Weights of a small GPT-style language model, trained from scratch on English Wikipedia: attention and MLP in parallel, 699M tokens.
MLP neurons of a small language model. Each row is named by its layer, matrix (up: input weights) and neuron, and shows model dimensions 112-239. Each number is 500 + 25 x the weight over its row's rms, rounded and kept within 0 to 999. Numbers have three digits each.
After each neuron's rows, "fires after" lists the tokens most often just before its 100 highest values on Wikipedia text that the model never trained on; "fires on" lists the tokens most often at its 100 highest values on Wikipedia text that the model never trained on.

L2.up703:537526471483479512505549481487494521534486502491515499478477488500517514494498512485488478510515486456501492484502531489519499484523519524513487526477511506500516503511511488492465521530481504542511514526487493542495467453535486523512523494485495524529488525509454474511493488470527504559513530517525456522511521465481462519499498457559516460548466513532479454494492486499466488504480
fires after: "ak", "z", "u", "at", "im", "j"
fires on: "ia", "u", "or", "ima", "ana", "ul"

L2.up1141:478524487512495518524484548480478520503531486482553548522512502489461492480457516517492504536502456543496509471504495478491472514507483503480528494506479525486480514538529520491475542560502490530505481500458528544531497475506484479487511497500475493455434502513503516498547449463498531494518521471535465516504459494475447480507518516472440518484511477497518483553446500483546509494481
fires after: " T", " G", " Ch", " t", " C", " c"
fires on: "as", "arg", "a", "og", "on", "ree"

L2.up359:525468457415526496523519513535511503500494449479527481473528511483479522475480469521532475513486499520535530491513525461500520501516516485479505487490472497483502450467500494482517487523516523485500551497521496514465480558500515479507486480483520545500541493508507494506500543504508495536499529480531498488516489534482522538489490455440464478512518463483502486518468544445530497481472
fires after: " (", " was", "or", " Al", " Sab", " A"
fires on: "born", "o", " born", "h", "on", "am"

L3.up55:525446541481519490499510529540454546501489531511518464486456493557464495507478496489495448478507532475462531493465446501531492528529458496520533520492472489508514548524513487531503512516494494487484523497477485499525498508533538472527524437470494514476487511488506471481495513484520513490477491541488485503489520455503435509475494471491540500511536527566475478454485445516504499468537
fires after: "0", "3", "1", "2", " d"
fires on: "–", "er", "h", "'"

L2.up616:502462513497507525436524503517466534465476519500478525488522485494517502539484467496478487514526491484473516485526546527500486546538489502481480486447492459522512479530466431498484473525457525501496513501510477552515484501542498504518526487497500534502492488496530469531554513487517487509526512522503489532497512514503508530488585519468530521492499483459506516479500471512494463463517
fires after: " b", " c", " d", " L", " l", " B"
fires on: ".", "acter", "id", "in", "ot", "ual"

L2.up1140:510512498508518500536494523485470510499522497480474534498522502549539519446513507473555447480536536484482500504480485445486497474494490486470509475492429496530468490481471494497520474473466496468527488524484481508505484495512477526458485477493508490538475490508510490487485508506489506508484483469519518479510471510516475504496542503519515508514490539488484477503487503499538525507505
fires after: " (", " \"", "/", " ad", " L"
fires on: "m", "b", "p", "ch", "v", "z"

L2.up332:487550520483517484505451487506573539451500448555502513479514509467514523498481514479518504484480548511506513498459518495463491468475523497505479541516524460481508516507511465536491536540518479533506460530496472475506513557496517482459466462525485496467470483494493542477539488480522455483491483482466474455507495475477506518498466502536497513476515510473503541492476519528506510516500
fires after: " I", "10", " Gr", "12", " F", " gr"
fires on: "0", "-", "ou", "-d", "ant"

L2.up255:551471477469503492519528512508512482505512509452515512488501461483496463488450471494487494551534518465494518438504479463515521517504498515441465479504502485481491524492512508526448546496478441509507489500491478494466526510523522507533496507497527483512486500482486503472497471489505505488512490491504518513480511522475499480544526480516512502494519506529489489494456468517539510581481
fires after: " A", " o", " O", " M", " My", " ob"
fires on: "s", "y", "l", "er", "st", "'"

L2.up1029:495466472471526519473474507500493479509494479533507440475525530475478524520511475501542496478513523533533448558528489487503535501472488517476503525507522520493504513548477495493507479487440490484471519469478537514452481536481483509546512501513504462505519472514464517489488518517486517518523524498471567537532494497472502498543520498450496528471481473504501479512462497480506498509499
fires after: "3", " Oper", " F", " Tr", "4", " Fre"
fires on: "th", "rd", "ed", "ations", "ade"

L2.up905:470528515498484491490493485468509494495556480504503484500477465486484459505483478506477474526563473510446446515530541472500492512561492469511498488482534477521517510516501524466513499501508505453540505454491503514484523495482473515515515517499528498508490480509518533503523540486568517531487502494497523517471449493486498461505545479471509522510489484516532478456481494539463464522476
fires after: " G", " Cro", " Cl", " C", " Ca", " co"
fires on: "at", "-", "a", "H", "es", "w"

L2.up277:495495483501499494470487519497478517520516535541506524490506501524524489487511500536488488526496498511480510505495515518525506511514520532546480501486502508484507525528506506519503585517525472505494497472519509505498449487492545504465518524540458474521464500497484530495504469500503496521520478491493492552505465462489523480501513502526487461470463513546511460481547523479478474503533
fires after: " H", "H", "w", "h", "v"
fires on: "or", "ish", "z", "es", "om", "ator"

L2.up16:508553510452577523485476491471516539479481464528490478531512468498512542519492455504459507470529546481479490500559503510516488518531541499486475473531462491471464484509524523502491497461545501465524477500534502491496492539484540507474545497508457497515470447471510478477498511519541465478534502510494482508501535479517511504496530491472452531504510462510487489506474487514468507477539
fires after: " r", "ir", " b", "b", "ib"
fires on: "n", "us", "acing", "ing", "aying", "ime"

L2.up335:493494490473470463508495481525501511522518491484498515516477506505496497484450530558532488499510522492470481498510555478462544505498525488473505486530487449516518499487499482499502529475502481506522477496517496532515486515492488543490473507464476506499517510519538494450477500491490518481507515459474454505481469464512460442521507466490521488515510528489472511527498515548547509516488
fires after: ".", " (", " \""
fires on: " He", " She", "r", "h"

L2.up136:469518537494510475531554518532521495531499491523520487536460514548496498537498491520476501503526513515521504427512517492480511506522466536508502510462514507519440510496531510513552540497517477495459472489519513489502525497536497496517500485510506484439530481516554478484536507489498502486522493440527547486466462480493499491482483516538467514481496484509497509534470557502531482491497
fires after: " |\n", ")\n", " Tour", "\n", " L"
fires on: "-", "|", " ", " |"

L2.up104:507506505476478522482458481528447516480521516498557537502465508494507472566542513502536477488492481449486513486489462506517535475544502516502534494496533488527541475483505539497494560497483506497511472496496500473447470475468551506485468505519523491526481474516534483513495440472486463451561521528513483486504481478527472471488532494477499512509493514504502562510536499516498520522522
fires after: " St", " J", " Sh", " W", " R"
fires on: ".", "ef", "if", "ue", "in"

L3.up152:499537484488497496494482491507471504506495513523552532484505522488540514502525486521527462494527501496488474510486518465553522443524488515519503452524435521509477526508480483481488506489510502492529493529537482506516480497519485494494489456469510494487493469511540464453520474480499509494511492486485462483467500474482491456444534535483515507553498524512527499511515515489495495496516
fires after: " c", " H", "c", " P", " Che", " h"
fires on: "ab", "ass", "ss", "yl", "il", "erm"

L2.up898:524531513520489490420505488501532483518513484493480502508506508460479438478514505450491515464507516480480460506544496459488478498523478503534517514500444520455510517525533512501526496529536499507531451493487513480487515492515515472526522510478498499479531488494524524487518517514508530564508519480453493492519451487518494461561542519466500522474469520499516518498483515517500503469492
fires after: " C", " G", "c", "ac"
fires on: "on", "elt", "et", "han", "y", "ree"

L2.up952:531530474486504513494512527511461495476540508494527454521484493508520509487495517495510496492520542506491501475499480471506517472501515525529476484499522483546496484559461487517497495492501489465572509538447448478481521522475527514487528493506490520521535466518537471498466447516504465445487483522524505504443515501476487487495517491490550492516480494534512495471498541501526485473514
fires after: " H", " Y", " W", " Sh", " D", "H"
fires on: "ol", "u", "ak", "op", "i", "in"

L2.up8:444474490475469478487445522442491475504503548491551492512510467506520477522529448496486489533520454548486497472470460490499507490540482512519489480508512484492478498466527478476506547497490497458495526493481493522462507528492464484505515517508499497528539536522500545424476506506483498510527519518515499510503505474481528489495529494475510520477474520471503528509499510545475509542465
fires after: "st", " El", " Gl", " Hol", " Ell", "."
fires on: "en", "v", "ad", "b", "be"

L3.up439:485517514509521503505462501466519512535524481503478508492484503473533474535504532486507486443524581514491534495492479519515503538491500475525546479492470486538493526528519486519504508517501470506517499478553527509485469479495501477523464497473498481508562499517520543505485496484512517475499490478525474473490466483500492478474437504468472486529455483501513510499490486447472510464530
fires after: " f", " F", "st", " sem", "1", " sp"
fires on: "al", "ent", "in", ".", "ate", "i"

L2.up319:516468507466456486515513475500562455542530496500474525530532514494521513476485512506472545490499529456493532508480499457529533508483531524517566507552468531489519485498480484547494495485516492482501497503483498488474511493486504442501528488514493468495486491552550472498470538484481538548487525487476454494502488489506502483519481493507525510515489485470534512534487480449553533503485
fires after: " (", " \"", "/", "st"
fires on: "d", "b", "h", "se", "ate", "al"

L2.up343:533527478485520490510486510475513521515504491517452534495491500527490496464521480508485507526507477488486522459501497503501516473503481499532484516469496472483522505541520451475480540498532474473537477479518489507503472466466521537513477570477517492543485463480555480489538521472535505476496516505479510477488461499467473484499511506501476470485486536499484526529515535495481526551496
fires after: " P", " C", "M", " M", "g"
fires on: "ad", "c", "an", "iss", "as", "ag"

L3.up39:551555501564480473534490481478501492491514511531458535474490480507472492490447500511541481533526505520462515444490473521488507495479510493527513454460515449523515454509527455503538503475543480470474486547462475518503518485525531525519445496511484504543464513533486500506495543495518493508526478528562508518477512523465477473491499528536474537440514505488493501496503502506493523495493
fires after: " L", " M", " l", " G", " N"
fires on: "an", "in", "A", "ill", "all"

L2.up348:504500465484530466540508482530480526452522477499490468503510493499481539520478534503436482495505464522539520532478494512510482487501457500545499523528516494492525534506516471507484480478462511516514486499482496471459527495507509518505488536525509484470470532480505492475509484523466496518531530536502472492490509477479501508482525463500475477488520526476535500487475524535538520530552
fires after: " adv", "v", " D", " V", " d", " Iv"
fires on: "omin", "ins", "ub", "ance", "als", "an"

L2.up923:522489516506446454520469519513499457492512514512515506503453499480492509514483550518483502498456496519505514510492510466514493455485536537465510529477499525505475490519420448459486461514470508476473559559542501505501503492446475463462545576476497539511505512507486511485473477524498539539509504513544499538549473498526497526513524522502469493469494530535499516466486504517482508513510
fires after: " f", "st", " F", " sp", " Gl"
fires on: "en", "an", "read", "ans", "ash", "el"

L2.up1212:510510532554465535529490481482492518507506484581486503495508491498513468520462498506475504491494490518515489504450551542537514478496513477505485487574479470454564470509448523520483526480495489499521510508529533480521479481480513507459517501477494485512491488497523521469491499489510504480482521486497484472479510494511497424534496497519474510484477464511514533504460494485429513510513
fires after: " S", " h", " go", " s", "ap", " th"
fires on: "uz", "es", "h", "pen", "le"

L2.up704:512481492533531484540566489482499505506473504465480514541511518517505491479508480493478502458486529526530542511554541487477524455478497510551480506491505494484506501505493537515537476505492469512469522543504498504515552517509500495441519546496525494509476461542494559487482510474478481475509496515511524497496465486445502490452474510505503470476555504492572449504537505520478510491489
fires after: " Der", " he", "ø", " Al", " E", "ire"
fires on: "ris", "y", "ile", "less", "ance", "ir"

L2.up526:461499493507485515484518506537484498537516492499527503506529511471508490471469480492539524543495468508506544508516508473527496488482502504458544493507459430503531523451463506536536500508508470473514482459512492514528570474504490533527522521512472507485501509483534463524502486502463512493497465502493469522492542522522470474494500522505493450437529503461480519489505483472519529491532
fires after: ",", " \"", " (", " H", ".", " y"
fires on: " but", "t", "unt", "le", "et"